MLP neurons of a small language model. Each row is named by its layer, matrix (up: input weights) and neuron, and shows model dimensions 645-836. Each number is 500 + 50 x the weight over its row's rms, rounded and kept within 0 to 999. Numbers have three digits each.
A block is one neuron, or neurons of one layer that tend to fire together. After each block is what it responds to, as a language model described it from the Wikipedia text at the highest values.

L2.up218:388484453420516371448555471517501459616465437455507497545607493409483459540651398473489533478522469476463554453481483540550530453501508577549515520431548514410407461532558548551538540460442537528494540401495448562420536458505584523547481463590531529429557499499397499497538540543537530484509560551530488572427551513490497578461490435513461549432487483447592544498510491479528525595499475497464457533423463490444535495371524495476545490531528512508498526431516558501593529459462576490505553437493579550588536404520466450467456528558492518584591484587387497458479552465478492482
L2.up505:508509492503504449494470462508460508509430529405539473462510519430503517548490489553553554516477474570477598445501433438471519467488483483506480535428516483459552524452514497551479446529581541514477485448454493537576501483456552514506483439531538500462513493546549582478442535447373399551569458536534614507526543418509459444587593546489477498460448460557574487539368439491448621506474431475495470470375447435465551403528526433499523532499437533506470442532447458478516539473534549592534498428483453531404434434568480492532449536462563557499455535451496498453463475522616474572
L2.up1300:474503559509486516416585443516369430430472523461518470526498480577559545471480484480491613538558419522485453371501459537500451476464531408510462549523600465483475642559472606555474541572621593471463448458495468527580505463469414437448570422534468516526488476473476520457497526492495565554505477478532457473501407438521421515460492468397514439547528537528575613479502495443517457599458495583546535515397549409409513492555429455505456500505556456437603458532475541481528567367546558600582448507478451488478538479471519511486505460507528538576451558487548430527531478414441507520
L2.up1406:459536459484503486562493470506480434438526582559501476536544487463403490472557601527538466573549460516542524509523563438469533466550563413569459550453454522483538555455537483587533474563532522524458569547499545580523501490579488456471499521515500478534536524457512537470495517440517518599493467463549501511544547556496507509565528462464528578457575507505482513563437469558503578518425400513499503498478449433410534506503536502457519464541479462459471501507532446546446534431373575457438499534467503543482455446474415441519556495546572571421622505484406538504412511456440532488
L2.up1592:539542440480558452520488505424437534485543490403491543439528404461359511575404581475438459462496507563527541504484510452503428495459528485589557483528528414517551483429518538474629476506435510416592489523501530546559517469446499510435456464540546393593528550573541469492507602467484537481546483563566547532385612487364394518570472458614415485566472563503493502524549479494434450511510454426561438476442518519497530506450496485455599484497494448467515516491491510482500468514467489461445421517485446525514475532519424538503538399480526430498490621490540486533529562502604391447
L2.up1617:551526550545522425489534451531462445567503509429475434510578623491540444520496480563629554505521483573521492523493523441466530464413559536502525454443580437508562595445552439447605519560522538484454511475477536546513517513453514483596460497475489517472508443467596484437522598459436518495569470417545545550501502457539485487429515520526476554521336450487447430497508544537508471482477520467454493311461430463505522439529529531536508402593541525525479500583442446539435480411516519500520483432507495538486536515390438561593412573542488500465542514410485537503515467422585491491
L2.up2794:477435468504540509414561459441503496508472504527474570522456537479472513529417511530552523521535521450521566493517450498550490476442512475452516462565502538422436392451443575631471469524541466456487538493541467444448464521507505404453533479523501463499532484478523484581422468495548503547640516423497499478477460523471461564459499526505498512475519454531501541391429588450572438568494548520486455533460523427445458549455545482471483532448433547527513468477539518494505476401553473562475417482471464378491465541384418486490525421516479511529543486607535487467535517539400507443
L2.up3512:406539502469483476401562518458476470470526450494494416569491526397412449540538547555588534493483510477491581537518531486530479484481510547493450583557496488531501512482472474579522484544463485473416549511500520522552483465483552580519541491530448414655486397495537454557434508501484498511581495498530501544491563468454508511535487511568444539510570540502466490440532411451508512490486342479477439515450511533500573473521538491538582510537345469470478564499503479475519488468458467477495506504521442580471512522501479517444488478427545514515488564545467478439452491556542484467
Description: Take/hold verbs, credentials

L2.up88:464567444534510441497542447465524469410549471486501530505470502632486524548535563491473506433537517606508442572569508508477483424490546531422568461448592461507497545442455459513535495530467567407366579597510385564404486509515467573476491503556540473485478516541562489476475515474492652419545474426517539423526474442399496443439466502495484572503494453492420554426452414518473464529473470416495574448444526434495578408420475510527612435414469483498461485472451488569546482451517502475424461466556468546467533514430403470485532425514452534417466409462340488479463536496510612472
L2.up1215:483457465536470551539456436483488434520555545508556508474461522396472441484517593514599580543541497573500508490598492442542573439541524556489520530526539555435479595517487495490526517454457527489461418554464498483580524527507476549432509435448570497420541473474454596483591518528526485495516484423547566502557544535442403483522434453487537641448538442422437505447472488534432444545450483366537522449571566487460429421591509497545425505535574460464482545527507429574517453484480458440510505511475495532513428539544495505513443497470487579401468578485366443507476478537517538392
L2.up1356:573433536545508431503464492570503492496535506500592508500480487514499402474511454531508509429453531498483570497514541488410506492511504563571433580476526490501540501460522522511494462477499452617531554465475424392499460581523517567565571499453543481463533576503556505489575378376515484477487473465449504550582455504547541510536486512482513457480534543547402427478553474454498469558496582449558506521404521460549474451554526465422586478522595557552492520571548453603477558415528404430425517523478436566394495490439417550500450474559489595418423479457604469519451430500538427481
L2.up1858:534570532503371511511651408398573416454499500517480589473457514509430430415558431570451540578468458474491480517520563505446553601516586500530589522597506376474447430503541599521473507460571578503529461514483450538442544541470512511425545466501564549510532426422455504507494510543525491501392468435498520603562455501542456514484397447578447440503602576518434592456471528463447448540454491593523401560454587499457513557543543505433513462535523497545548517493485559541482473468544516526505481531614484424548509537385501483499435484506486613547474433514471508433461534464530548547
L2.up2327:434517453501466604351505498446501495392422536554458438465408509565412407520478503568480461441552531531525556441490474514498411521470541534491384513413517489559505486513436446612424429480403500574434564365514518544413469538492590614520416624520454582478448469467513571537563502567440513510538463548485434499547529500532569547576416478528484568513499566554420458401462526557443518416492468550430465536501508570457568427559523503446425570545480454392503499524524500579525394495494561453494493540505513544576431437476566532555554559410492559500462487545478474475540414506496572533
L2.up2509:498556484472502545449545488432573464460557464508540496474512485595501413420536493523510533528494572592509537447507519532417518427555538537596580461515550648542434485559597514482534583590469421492514466480532478509439462439496578575481490427418486456480454547506479425537382507426541435463542496546497548552498466534465544483472470555501594474480518464476534543499441570513529515557513540440523446495492443451504524468515522525423537527527450445533478572610505531545478457440533540500472547462574517546458546456526473423503542478423539515417465471525466459507467478557453529452
L2.up2872:446511490490528488468482558478451509517424571521558472542514480589635510558482467509536512420602501519475451562637511467564470475488497559393533441432461480521547498568537564520527407586532488564467528506479464544474530514479497480455589415520553513453477570414513466454495474489487540491541533443503537495518477440500515468605443441477480496511492495500574521440432503442499433554329512484661448559449452461518475421584558436463537482514469431377570466441527521494475488500477462433377506520428511545543579446485561527509513471508498523446475530515459464467478469542394560461
L2.up3184:491382504518429485567477511419538482448463524535410390536465458508565446481462574551483446515479526596514570538504435471480508587550523570617447521467507520505456442507532464489575474591507516564500508522555483515552466528569532479527491326502467549527549479485439553433559429499536591430523479468506493535484458526496497558423516493338568471442608572487425493464571502440515478425532554481583509472580503535415452436454536459479549453463601584497458521439437519496474439552615557514629446458451578489412620384565582473443456462369423498517503446461361499459499480579614534446
Description: Aggregate statistic headers

L3.up337:456492466443460560529522507527487447435499502513508511533540449494559408506567495526411434573437478482456488457574483455491520553541501470478487484492450498551465483473560425437414550554536490480482574458494502430452502546501451496535483601529498455429480400482491436464478478492484444461503490610534554532442370520500531507500491462538550514522425525548543502486493460453490453579511490505491517442510607443461453523508565481563465459601548529507553540489584469482516547552485485388511462523487445543455475516439556536509519524541501545590377531521409548461467438425422492592
L3.up469:492621490497490490452471494520506419526558462504480556440434508487515535544536510429543475444515437523525610559408462434540517511434528472447437459531486496526535528524522499544484466495431496484419507447527452550468457516511468442553564599487547491438457532483464533519407442525498475524479485397603501399462504534544407392470577457417507474442500480566447401531398420530465443426457510505456594500545566460513484492509471439460523562469437572369496530529515586352503458469480542516616525498534533526467489527552446469604563530454482548600538489533448438563507511435469577535
L3.up794:460479530435521584414493500498452522501429433512438520447412565470574426575474557451510531529427500510517446512530493581526356569459507585581430506493520626428403495409609496596493575458446570616477603480527448437438562484505511540482436580437603561504557450479426525519483496416534498593517520512410438422508490556498605537569525466558528489507426565495463426428443509563438451463399426504443508578548529543520524497460473541475612583495519498542536505509580510463509496435493462492519529468514485468537491505457527607465486514482490494569537475592555440400476501418389488654
L3.up798:528403459554485518505471594507497495446516486568573520542498568426547378525545463463524470464472516523448560404555463535410554471480462434529503534516441514495563546438462552480570427443403503494515504547493506518530494511442472501554535520492538469475428543569480503476502494467449520437552529441483559544515442462542509544579483452499534535484523471480446540516484558560541512529497592476498572445472555445555481453484333595410495533536592464575474597502516566543459516513409511558503470426480526520459507447470528431452506413447565485595506595428491475481438413564456479520
L3.up1527:529437490509539570502547515498564401498486511495520557492452505524493475516499551511475504451460524600467498561520458498491560445582516454516475459420583455438538536416527406476522525462382491482481508525468407540530409605461524496536461502446515505517523424485461511547466527485404510501414591591596509520432525455519523452410424524436560426509535578618484400484384534511478470491527553490436472641453474573547441463546436482469433407478549432485478467549500537484441443461485578539600436431538569485452567501483451474554508542500465564542510506517491446479535583518519535556
L3.up1760:507516503484482475481505440504534503523433458519560521509461487369504523619550479504530436476454490497500530455532581612434521577519495526576472475474566493544455540460559521528447444481453535534526559453439506513415557443429505565443569472596579506464513423477513534454511420519428461543489507491520390495476535536452559570448531436605439543446559508535536445444619531489478478578510475533455464488461495446490534475478492512478450585492484494504579498509519494500534612477469406380531532452492439508539492472458460565532519561427413460528561457556580516489469497377478502599
L3.up2322:591478468530498512499446483527483429514478469506529488508477551553540509460495574483558487599517416498575444466578481594490494447444528582547534433424602543565463434493455400459510543561534553471501380525445529498595461580545589519513484510499560479553482490507453515544538593521498443538449586506448433545529474540512546439509507432449488565473420481575536409556417597463485462414411613490588592555460378492511469522489593536517501515492438514526564383439531520540515472614533538420523393491470480417486529574476465504488474474508537439440499492461498501509577439567513524506
L3.up3334:529533490609580431493513549512515605508479515593434581424503525449559564470589517531554453553540536546624494487498489477464525508515534462599556467508582495532454475594490531435431521465529522577506452444508474568486530561433470511531553501509489484454515470509424525379442562539557510520488410506437454538525487506540518567518523416515579527491471490455499443536394498554503443413459484485473461504553465495533468460522603438480532500497491569474499488439465561498456495608503490527567447437524649576494547561484551498469473425513553570463522489481448451528498463489493535486
Description: Table totals and units

L4.up1915:450462574493531556392473577556569420527519553481452486437520540460504552511525485550569440461497468457480588445456463491433452476499498562594473496556460458395519488502524458541517467453538544459545447536457468530522508473469417592515451436379402487509476503495494524433469491514488529400545562501515535486588575439519417456553499479514477404529482515474546550573514530520539471372435448461512542590442493508507523497599439467594478500561615521591558524432434567494566556424585543485462499482570425447517472489577466492448591431546439484461522538640604549554492399536566539399
Description: Second word in titles

L4.up2505:538513516567567558519512470483459454545473555582501515467527502386563523584584527503457476438521510696614487601530547506472467475519559533540483477463555532490501478418511504421588513644493550632395506507512600552529518477492472454547570420515486538576439528570524503504448495571475554470440550491527597496461494473518591456597434502482481543531512533535512499486421390492501484444585375499584514542493518427460520443493505485502520497527488462486642389512458590545479437535502475402469444634498482531480473479511517503435523465442475562503417533508444497428505548493445548484
Description: Measured-quantity nouns

L3.up468:510471573543470373523512444514572507379404475518500570584516462496456438426395518400419505596444564534541518536468560473473509501466526457513461531473602485499455509539466424409443453427533476512530493448456451463445582429509570526445473437575474534506532452481555468502397576497510484566449564537615498476539482488429519609454512390571438593483492489569504490454470478582476491446496501447618489524446572508474428446563618470383515568504518566480512464470467486494538470407471530541459509507517472546566567552529491483445555503525562578548562542512533565445493542512510520484
L3.up863:519542450464502500559543545501551514488594448474472564552548531483522457402418550609586490492490463517533547525588451480526498576449408511542497424529453558464426513513473448569506509500536521469417475445432445563530513574407491549449458504518444490505365448513511489481544468543484487442544457446516484518531578519528450426492472406502554475532600493487504507489425485528511427543513493407548463522482410465521512451501530497445513509469441456494419542534466458449464540460458524529560521526551592602503490543433551456594448606489580564513489551532559483488554529553462458495
L3.up1668:462557456474493539484496490566382507521429470409490593517529537488532534463558532516449526552533477537439445523543585503513431486515513476510565533496468526475504440634520555489514462543510569502543479554421465427532530499608549490459523452560458465450449423490507564489532502495491553490524484557477449425653535456505498565476460474466578565441429569548559509531534470499446384465501502475564588543552511418519470493439485473512518498497467447414455406544474564495474485458523449460457566522485468563607524487489526434484443471505446540470422458470513482499505459599479425553
L3.up2124:532527480423417477569514451431486565438615538551525457495533557464459504488480489601532572514547511509576559482473575534586459506412505418525466464523485571518478497482454528432512674471564485479516465572535460559522543561514524445475527475503453491499442493571462451482502461561469570466614570450551467543432540487529550371483542423442587558438446443522491586476582497452527361369561428417505514533463579520540486532476542524458530548631511584525557586454457419486508468513542420454581513522536556468523524473498558497474524445461584498487517544472501484535446503498511472583
L3.up2153:458469455531583470506553477423520538441510411485455578425540527445445467384513493482463548558432458529395444513429576438471528401468508474536449542531523559469479477528504513496535581547511478423458444526475464524511536384546508387544473372486540565535467472444443480519553529538602528523592427539524492501521613503544460459444649461517533517501522501463520609465546563501573388482497478498528481572483525448526546607505406428457443458539524589528566407528513581466524466513497456458550441446435474366556549473451465466487502461588500608456522553452460446487585547443601552556
L3.up2499:435497606413480524453495428446471512518481500516475545519574492582488536481494508553438462527449462574547528520489557522406553483421456537488482474573601570416480557476462505524498483437520590465530648496507461510491546480433527559552526576521489527515501464530558527455456519578468531562490463426535546511502514474447464527399554442496505595535532532527438471353589575480509446513405375439626491537427554497477534511590553443536501445629567482500428583511544495439472493515481503504543622465453471603443419482525552417570536507466456511558511556504440466499499515545434454559
L3.up2701:601531535484410467580452439431530590495493446506502439503619516557491557417461481465369615581571416521520488518480544438497514423484541468436468460450474493503505489534552520419578598506577506505640572517524381477535516435596497455518339517513546454542494594547407503582504465466591448508534450465501574525511518438470499410485506488541598612455466529460496532503353497567489431469407627484483542462548520493501515451446543529529524590506504486577525476490502564493481550502575536551581490559454518463447541552500466472592490504462515580483447622564482570513490588450446572520
L3.up2704:550597533449554538513610455443501527506486464444476555415591493489463501468456538436474466494561448483473508491467493478506564436548530568490570438567527558485523528517457551520519607464433481470560551536430460483531502517481488481489531448525483442484501481504423451509546483492491556526607435614584587518419556427481451404379477502476435572504453424476524548416534545508512414525500437409648493511574500454507512494477501510542535457517576497469509493493467602557476443459507396449499514544517558425497473494488519568479514493476468563506492477405554454520524550563467421530
Description: Section and infobox headers

L2.up1627:412642452494477560560432445485478534524488496504518486480426538463400428544498503574514548440448453505437468465576375455562508462514487493522488576454461549396510500550508476571541540503500568456454505554500457501546465596412484404488428511519510547565453526490564436433495577500491482538458542472527487463517443501492475517453487518474539539506488550613513488495516506630528480535485529606425499432434524503523520453481538475541486514544497594502467591509493403460418546443523439538475574493468460445498501529584539436497474549556576563491565496485549495509483446508517460519
L2.up1651:451440565441501581491486577480513486582443618507432545504447506518511541545442563443563541511486408622491462487528434600442483484576542411521566539449562444524488448481548485607486523572480506430540589487411459553393504477495540471440590556537467534472528501528472520453472543551564539466510484453542542534423536486518576468503484523449528488486482507507481525497501541493542572473477470452577552570436649494551437460487439517434490559520516511445595525480480496538497453482512555439498477503404464511601538498480495505512499472493481446506486589330472531501467457396338469470
L2.up2682:424516441469524514480474545532564562518526507492480492474446498502468486404470488524604462443476442461523545545518449416401586479475504618447575517416541578441546530356417422467516554534462612449513555527523459504408531531459509502553447518505505491490499543469604520498525464450454551447534431522517565549445619457542488461519466462595542556413436481537520532512401525420480490478467525544605495430548463561548457520457449464502563512517474479552450546606498500500445501530485484505497504431523448533529552577571556410639429502530509504543540452453432519454509473462411517473
L2.up3099:441426473521392534407496420508503560500485445500566460492558434576573517472517571441527560516562514527503582444428513500475530505497391437566487529503464525515515500498541420550508562676580594429444510549458493458500443409459427396459456400487528527544633494420488480487469496459511509569470579471502552558487455481531511481539488397552427472512445493521428489559398464488512539509484481481487408475515556494474546449447467455498397471497497483492417603459475458510439450463557460567561567559435534410511522483493458473424481486442513501429433453529548576586503461506481423483
L2.up3126:478485486560459508398447518484419530579472535396556498506573452426481474549522508491507481527640429467471487539522489503438443335438454494494446449487644542591518398500371485592476446566504572476500474540456412573537537549549495557530513504541450557535435518591578546440527505514514502500505535485532535569632516521507495542572588390499526437540515541506471561524516433485544512535461436438445553495456506463461402502553421507465515536582536405433507523550428417526385465479468506510493512500512527500467591495477454490509556566610449498524491486468517429526510514533508461464
L2.up3163:500489527500488476481486481478462531438409429548592459434443560503468417617514527457520445530502531504502568565489564535361524448457558597484472462471573418450609459512498441603552495492561540436490508530446501634482486557485479465523541510633483475518371462635581524390459554470484511468567493507526478527540467482459520543607614499564502432491483484464478479409483616605483484522482433443458492472466572560502434534458439543556515421584470532494504606534470517460427502584543478573489461467452434487494484514483537516490432422514465523503430590511479402501457480489483458445
L2.up3311:496497551472486469440550494446476432574598512448602575462488464412468514456470522532557481556426535554539498455523486561543618492414488490432453448519542520450547441603527533606442496528629491540479555436573471475567502486632520475516380456489417499596496525465588523442481528526435634461478503488438400480493568465588511544543456425525424495454522555473417488502474508457433449598492462550501430488448416476489543474555582549506475433617472539549573484618488418443512501510576451505546545492519481512485541563453550444495577506505467564495491491549384512548621465457497463463
L2.up3361:551504494484476524539485483486502499549525439492506584556400494457530543464515425523455533410436567482528532587534585507428528490511448539529517549435600477501576418540496564546564518480415484538411476517533469546530530615507442452572488521532512480425565473485604529482546446518560517471445565473474556520579524367523514485508528511522488391486550403560500483508550420544570461497505367547573474461508527519496480507497429487540481546535462537501513529635474491495484441494462476499482563478476430442420553565458488522488507528533464552532590500481540550518510584609508441474
Description: Table cell label words

L3.up2:460513413449440520528495534473482497497506543533518477510572457494463394450552512540589500549579550554531465484483498529525514521543445560607444449532373529467499533399521568497483565564482513482393514476537523500496471525551565442450425548520533541500468487513471521453496484459440507498515442463492523482454406478460461604525410541446468547520409432471512471445445574477410382560457545582424523488531510526617609487384483464503567467509432602451516505497553485484504441505544542477520404523409509543466557567394522537417457576386495575446591526477437456499450432476480528503
L3.up705:398439485353473612472495525595523504502403498504562436494531527480415527551524492541397466512500458486628479598530539508515491502452491496497514444556486546430492485531519457549531446489498492560553494389525490413556487571458580545533531498515560520473506541446524401412470485406360494487572548480538563555600484472538511490580469500444458467512495490494513536498549561484377499574488475525443525495506473551524553523516462398510504569515477573475477509501526472535514469469532455470456504527492512516528363521509520477470452519400485563512475506533569380528439534581534465465
L3.up781:469566493501501431458501546508490472477534537542579435478485483476458531502521476476518419506506413604571463540523447498495433497493494616524483397405546577412487513481484448534569481490457536501465516512526490477389525442508447513530493480514476423590573460528570556544494548578475581498540483546458518505398416519512446482434530486439464360525527511438499454546495509538523503485421530534436512442548475473491426504468479472571525447501419531481508441515597469403454542455490455491513562513458425571588520417456514457550592529399561445537531512435563408503534505535513506470
L3.up1170:537411448464571466482443535480456561489536439509507533442467488511505479531491454556522505554508498464485483445485519511487439495481549408494559487546491488529472520410463617521510541533517447514558490424410502489547482465437550384439509461615475436492573547497474472480470546481442521516490462480511440447559544456461509439435508473543486557548519498507483535493486524516429522568429379520503494398482506430528589518464516502520527445441504459360508458568410457409494515471427492531574424526473499482408551458440485510461498598575522554564512491391462481487513470505486535415
L3.up2236:486413483540469518443451497483454548465465452523521525525424547504463458483512472460465485449569575454506536391510380446459497406481490536524543480572486471512508525518549508483561479659442458518444586381510561440520498546463472506522449450531455493463522453413535528518471581645525581558490542539487400534514521433503394520525554465551454487512454499371481452455509581565450467540531485495479492521446469581468574537498568487555541529509480472487487472556515492536506517566499489482556550535467444440465479447392426564568522548486563464519556469463442479412497476544472511507
L3.up2777:589485410524607553410521502493552461515540496469469572514550587511425571508411482471527485511468559625509555540483442469439628490506409575629549554565600443438546460500515483439468479528571483536414579478445483464507572534471528539593452474478540499383457547486527420478571488519512404508469569483417565545499493427463493498530483531512525496476511412474552471510450419464506546482490486561450535537500390563560462543492444440488516406566511555465494540539543504488443503398404427549517527505524497502433517486465464494431514519532391513518453503442529497502528517623387437515
L3.up2782:469399457410495529377546608509397444507481454470531522501497524537412487525474393559454456471518553603434539494496544489455570541541431452530556528531478443523556530493450555568505431514533516463563543470463536587511459504431460558494600521431524463593532531421479497501471528360447473564510479485502513562373449485516493536519565490473512555480510523536465464448449483532473471490459565425525597510576479562450577449503543520603507507498488547452491541399477541515456479489475432483500574492492543520467460396449592535517577571503543479551528496485511494477463431548541433553
L3.up3438:535478475537477416473430462481487506460496509492564526432526547491473426625506456556483497545514478502459511501496417476472486572543505475489506534514421517555541546458484453463490485512476550493452515540485539504546542527380560479458466584470557471520460427501614550512524586475609496463481551435475568505460450489533410394528553471536472381481516511408452418531496470438512496462469452614501498534414529480468531511466459541538477543497607465498512519518546579539453616605416468512551470532517583451511452501503549426550560412528543506529628492515431477416486425490472442444
Description: Biographical milestone verbs

L3.up48:477561463397427528455516480426524493494496431404507475557479497554518562498454429546469578494558505575496507499478543473428531543532478506507500387439579499400483471523470461536487515555484529468552505461551512496505424389488492520513507441453484541529487495523499436469474506512523438595564496451513476532379433546467509493445572490449541388428572495494414520462433500438501491478458462452416591541539591535437439537499433569514556585507480421507417517482528461527536457512506466471539555524552529445571395507462464519494537529548488573487461508555500393515545511499490446442
L3.up450:597557547505574436401492582629524494552486473672496473535559460501496494486567437546501513563516509509478561535476565389398526476446504470518497408532602487410474475546468658516539450574603491508465454471487542603547517530533489521462475504456455490459522514536490443458509544479534527504521509544497474505468472539461495485525503490441485630453436511522500397511480478464484543525438522552551554498502450544542393583499458456407532545448463422494648557506548503502392498486438493485559513521377558528490504472499597428526457546574489483460446454428522547517521455497462598492
L3.up495:468499464437545574520439511493574554506468474482458419415513518510500519605563457473505575509497530512432507476533491464609600556584524524553561539394563528481454450432525486462476542465502490504471453546447563617610551562532505413448449557470545554519510462478574459529379522519519375517496576426532533487495495457540408510572455464559488476534512578523460532516477478469480444506483562548496498567548492493525483568519556524441540574612509525527531572470469529524645426520556511483488468537492468561520532447457492462435567529475442533531452527572465451415488525607485549380
L3.up1168:534463479400469417475469469504541513517534485453536361404474564562541491518482552478437573530453534557500484525608482509564504454488544512592524554551519503494455552439482407433528552513592406520383504528458444511627584458364519468565486418494520484479459487446414477572413470447407626547438503519503418460450501464523568472468503484445461578496574478563530458463549551506518474329465631469539483515508492433458448473430556556502444494528509447482505482529544544443515479477549423445464499498575537479441438479548559449459513577468448551516525447499547518505553560469471663530
L3.up2579:547585515538504404466501542500528427485436534461557423443551517445400484564519474449489458532461508466433488495642496387509585469472494492397513443507510485530547465588498474529499549556480426554538551470558477511397505400522476497511497398478528521479462495430581454536477630500454398543537545555555490462408613442522494503450459467519434550480463499425502453511547520581453536529438477583389516619413557522510515620440459442437587568563464416574474555498508532575555382521598456441490351473485446522453387413515507523510469488514545565521490524576550491518534518461524483394
L3.up3141:510535546417527486523576504345415606418500477355535412496456512567454520528512420422395424555527523495569514522508476585481426490508399488479452492508542481511543445541499356536520470573491472494484504469466469513456500429634550534543422459450458524610560489495585491484569468403532453487465551491502584542537456475527477451465463522561497372445466497548484458454475445448420417466485488439548551468526569517525518508576494569513540556530524448593552594481509472464459597476572561532543455509562467445471576480435576480417485560521468446492491455485429532542426579555568487454
L3.up3194:564465419588502457486588480478449533456506443505436461388480484482464429469499489466492559578471442509562523569548490567493489364501607426496464585481590426505532462447530636476440604552593465541614469479563402539519440425525446501468509511543492550399526432538482490507553556407512465506506546562375586574507570491492532376594500563549530518579513527440437456466487567483463510486481437560593605510524483531448429536504529530542439441542528473565473551496540498489416464514454501535574423483466495421536484489507592369516522428525473489405521523417514540457574467486551533493
L3.up3495:447448516503558523488571561505545484487536570526468515537516499415540541482619459476569348538441484588595557472524481536571471505445488524517432495385527437491469490514560416511488456495473442596536470507441416516555463454546475398553578446483410607579452477422422492484492528544558432526470442468535476467499467570459471448487483438546626437576407433580494382454415496533488469548510412541557471578545417454459562445438498508481482551544446549411508623406585522474458552517495429473527467501480484471530476456486530532458468500508565562517381518499527521514555525560487567553
Description: Field labels in infoboxes

L4.up1253:478501518504482521527404441460586521451526442560524393560560518585514469458489552498510510492508429567484467434521508584442542415467621484454490389355563425421515447482475476373506615429489496481494388553448506491513474551481586446457522477501497481459472365472410518574455504431574436541509448562605459551540408515526523489445405468389552454543545431528438574544430506560493399487434553500478462516522555538533430544500441424543504491544470467416355516435552522502502458561485475528528443539527472491525494411418532459495490598580353491498453469513464538527539550436556546493
Description: Stats headers and units

L2.up495:547556400493458442584466567486617582550615478499527538498438502498496548493503514529490510467453545577522423473619517555496528423505475542550472572465533518656551491533588524476438504564498528494500485468468476550529442405499437581548497485533603530596536462465490469605491488439503571475451574477497533486417449457464442439526550532513570466417500579484548519511508520492586529375440537438458448550528475508377426532488490533550502453513480514474373436520495583520480625557513507541532509497541408515483545521515535394411503476522494530432518518543546496455449551437456540449
L2.up543:541517452528529499498421523472464487584508603448546535530538454474521506507618615546582467505407553451451462512509552509505418423497515430464485415445497600591485512531464477565541402444510446443457526466511434488467468486508452560507443456475430479462517486525525507502463476531494492532512531448489544562528596471480435574528538465501437441524448511510489597440519417424523489558451453444505521476372470486443485513474543450595538496499526502465477447417486578566518547487503496527493584421488553547394525388536505473486419481531483529493582599554493434405481418473513583513
L2.up1976:630547527519430541410491484518515583484496500534493485460551518457483483504549532478477426652465550502506481509416488541469560587552445468550533528482592506461481482482537467608521513576504584428577534510453461548484506514501423495576472513428476601479477427454593499432533560432475463605513396477486467368509544559485609534581413410522559517493485476543408525520482465506459522471447455567534447437432535564394471506534690469519542367502500422427560487518467480581543514435490554535526530431449442493457377473479498528503526486512520512536522550478496486540540554462553568499
L2.up2353:526460528505553433436447456537521388625469468552492389481460487507462472456513543493528506488516518490615586434643527476505542550492456569496579482514539540446411450535507521467590528445493452416520407523543512439538451575427528516480478604612387540600468577484540501418462550489483548476461433533462594424527427531482566560511510482513517475487561463495474517495563419414410509557557588462415490452386489386468497496461431562529524470539468459427529488493425502424497563391536520560559509412485546486464508584534518510489441551489505544355536561486511483492527536472450466460
L2.up2459:366580433524452529523463522449470556418499412448517501464500545487488519477477477361559434499516460501440459476436495460492487527388491494532393498481445546496538426473528520440451450491552462595561491465342459532544490500522432499502477398500534541394485467439601499480426570450507588431581494481544502533441523529556524531508442450387499408474464462478556566459396556506593455552428504562575479429511563490490520461399437514569466490449458501557498522464551569486484478497402459458488456444489467515553518489410517507508412512545460422410521470523513554490510579574508437528
L2.up2807:583535501589489583529455426447396416570502467441519443445495541468548549572404387556526531529535557540468403414553511491447489455473510603461464521449558566553382478526455553465509573554537482457539522461473472473570515459508559502544494506479562442570549460516446558490463396468624533595557479447500629517444488320458539522501460518492467393382495534509552429554492533512494459483486473478491550560559518484494493505535531424509446543539507572538456489546394462538508557485583460543495412504549461381462608410519561579469488449528493597504434496379512444484487447494481524503
L2.up3221:388436455561509462457484573581492447557467565511540488443446603490510525517487407479499471549495532572517631469523449396441522501487522477469446469531389511558572458477509537404487485604500545457690563494427472507563446531451523536472432515436448532515431483539513515458465500569501544565538503485526483559501545522532471455576466492533440513507595502474526432524424479540630443535516590502469453498506464490518529519505476493510468461523514440518506478444632582509501464502424472547453603544492567492460469457453497535513453400504488530506616480513451472497387555458404535425
L2.up3308:443450400481463437515439452473461484572505606468525539506477561474634507438442482523579535622459496560590551532554484395522506470569450409497580468530417501450526503453443512449541534539469448521428493388536419597480462507532488473398406530472427526547528451500488528441509499465552504521465460390540489558519478407491494492483441483545485547464564497540474619449486492506442413541549558463524567532485477394421393554476608453428418439583433496447399462569527616490469525511566528404521442544549485489566554418426498458559493470552542510504582538413451585538464525503519546435
Description: Word starts in structured text

L4.up432:482448523486525503590433594549518371457399427525506519478491567518462499485545483539512606518462466535548514535476481443487458512507534485489505441488492524611524461465488520564587512409465476465532499519561525433436555450624419527545463537518512483499490508501521483481519452429536430579512539443495461513494441453500492486484593514448379533478510556480578436559482482596496441403461524574527578556447390429550554465506521518542513681380464539456500551497547499533616507529426494573457480494603536558450497480511492514493507465472493494558553572525443467460405463509447465483
Description: Take and verb-linking prepositions